MLP neurons of a small language model. Each row is named by its layer, matrix (up: input weights) and neuron, and shows model dimensions 0-255. Each number is 128 + 32 x the weight over its row's rms, rounded and kept within 0 to 255. Numbers have three digits each.
After each neuron's rows, "fires after" lists the tokens most often just before its 100 highest values on Wikipedia text that the model never trained on.

L5.up748:118122117121122124120086142093113130106128157165167170090137064161105114112135112132178203188112091133147061101120138106064067117105105112052150134136146091174110121136126065122132184204117139166092163098237147102086064124097147116155102129110136118132180102052148108104075177161178113090103135063102093102150165144102131198097150121174144126136101134133180124202101157127123087144152122097144095169088158150133113118096131116144160103074108118102150171133182179061153170116093104128128069134135104155145129087143145157117115148145167127102092152137134128148103066129154149157132147118144166146168138117116128128127159095116043146105119143182133101142132184145120189171171099147131139062117167116175126071140154134102124129099072104079151105176108097120167144130125175
fires after: " F", " ", "e", " f", "f", "u"

L4.up462:147129163135171114057083069182187128136078155081098130114077095129118095125117075125113159149133103122091151106143106147093116105125101100117149139207117101114160103149070114107155146140120094133166143125166209167092096141148091152150103180166095179130158140155077109143157091111147149099168156126158138144124130124073119161129153136074085149191134129175172116129089122083138154142139129122109132120120189129175100155140164153175166176091138093187097117179105111157146134095163116042113137094126123170161121117082085127199096142132137137134161131145205126148136133176117116115119124117120175113144078148104099133122128118118120176119111143133000099138162124127173204147163094135147067086061142144134080096109162086100110109074088166123124106184093095111191149155120117
fires after: "b", " f", " b", "f", "st", "n"

L4.up735:158132096166156159144132092056083094102125185103151112157150106135157131145146090163128144111087115170103129127144151122177121120189165142098130143151134148108176143125136119123113144153108104118123116136118135148118126094164158060111132152109134102213138120081158101113143116126083140158164147115110162118197110088116135143143184103175093121143106116125135131102155112117100140154160102108120127119137146145097150076126120158074120110048184085069171104121075180161115073166116199130108083147148203128129166108089073101113092160130179131083065088139145168140156119094105140150158175136224124086086116154162120139134130074159062078143172052084125094081089114131154173124229153156154120181119067105134075123106160116115088132141114081175115084155147106164141085164094169
fires after: "or", "er", "ov", "le", "ar"

L5.up984:124191125128130177184111141110133096138153167121070136196154175130172115179122180170114120114086076100163058165142135085135087084155134074165134141068088076135233126132122174126084150121162137116204101104180107033157085115143132134140146198163172135131167147156102148106130159111119140129106100132117119076119162093136142101143157103116116153150149170092054171061144101124114130150146151055137106106136121117159106137104131089158108155105116148159146106143138132114097165139061168123085170105126117092128108168098117045120102142110093100150100201108155184132096120114099081131153172191116117077167094135092140090119154131182140153146102125136111198160110120127120112076138087098127167147156139056158113118141156138175157108110089130136091136105108134102133150141133180
fires after: "n", " T", "ov", " m", " he", " h"

L4.up435:150147117122178085074131166122118075121140095192061083122181132148129123049114053144147120133107145158126088154126138142170049154161145106166248114135102108059099155127126132151113177186133050191133175190134127128137141152135117103130075118213106079105119175140126143119138110141119086196089115129175155130124136146107106123124106164065108186176085118112120080119176142105122101116115119115112127154109143076158155104155121128104104152103179164178124093145125105072096134136135147130126118149142129121089164151102130155103139112115144080167120120144127101181158147107165086116163086092133111082114073125123111070195160063136109123110088156151110128132117172161149189100134162102158140144092128136133106143136182143093149146162135154144103174170130098118106213100085077
fires after: "ou", " wh", "in", "us", "h", " H"

L4.up627:159084127141104132114101064189121150114143119153158106104121083170074112123132113159145152110112137190083069127067120085122112110126114078154150135141171115071114112163082125111119151177148151137144142163181137095116096105154087106125138096190111083170087179155197085154126094141121096156167159091111115070108180139158106097144047127107087103159121101168128106136107062139118138121104068135156154146104151119234070143166150168119145174139093199128061138172143085119126120172127146091097180149170143103130133118147102082137104153123125158196183119101095092149119138089079106106174127113096139145148105099136124131151147139129161145118109137100085081134117088177098144168167143135113066120123127126136193139151088124092108160110130135157116239196158135119130156134164194
fires after: "in", " wh", "f", "b", "W"

L4.up891:159132144115183120137125120106118164146162135112164149155190137120076165039105152173108123156156078194157173156123149135122138145126099120080145061099138098169123125136079115145102124132133137133169140202118139183165172130067114123112064105114156093123101171140140128142165132069131098162118163117118114129172153120098179148103151096147102136116148085124123081135108124110159146192119064136094129117085067113083104110103135114149153158105221136148153118181139132116133122094179131076091176130122136153109065124117133127092114142061133183072114157124160076171123154127127123152113111140056200090085120080146129098144096136135109131146146101118138153159152125077157135136096067162043123169094198152123127119140124049127181159153077216148133146098147137115080111056150131
fires after: " g", " a", " at", " b", "it"

L4.up742:168136127125158084124098105107102183159136132172141090099140150092159107116082119131070151125135119119194101128107114107131136112152142167111122135126165128145089174134081098126161138189123121131105199129101127172147171133111106169078080143168140137152087145137132151128121099088072091085106124121099157122139095160112116159188064130171129108228088106159058161060123096179185167176164135149107094165092184120098081094114098086117161122144160184115154117120096113154123145158127141131169160120104149122124098163116165152105141123052133155156195133101103150160135130177072141114153174113094150095148148157114113144132168056087153149095134127128081107139132136086173173135132126116065117108176111074134062153193143126136131107127095063160091155079097139193068084049158122
fires after: " at", " a", "f", "t"

L4.up983:143103139101130098190140141053086159120194139106068067060114113181172127150173111145105104124096125100136145135109133068163190109148136168131127145104130095114109185118183109034127187119148124184055177183095175147096124114151144088125110147169109132133092105112152149125158117102106105066135110105157154130105108076101168139157182173149092136167132145110151154186103135120102166182173179138139125182151107145116142130126171132160098173072181136124117111143175094155185141162146172126125118177165106086121131119101120114145070138105120116092106133098169112176065091135102141118176188098168102085072072111175116134146120070158131138161130140099155100161097086127140171085099149153154056128143132140099139123115075169091124104071128134125082084114156193118135128113120138
fires after: "ran", "u", "ov", "or", "ar", "f"

L5.up503:123180120139139126063158129128045150177166149064131096158161234052159121113043114139119124137090093112132112135149118157166135111099150073099160130074106125132155083097163179120101123159085076103089102126136125140179134177178173084108129159198164119139190188128129087104099169119121091163125139166124147095136143076143113128101153115161132106118066159184137120170136110187153093158151118145156131119080151151097058125124119094074131109085201090144141134118147141101122175159116175104186094126154109133118128161139184091138184106140138125121114159087148157101161136141098151087131086132114065120133158135134124150130181100166185147107115129128091117154138171176120085107140083087148144126163125191091105135084108100083096128104135140084117193168083096133141129145104181
fires after: " b", " H", " m", "r", "h", "n"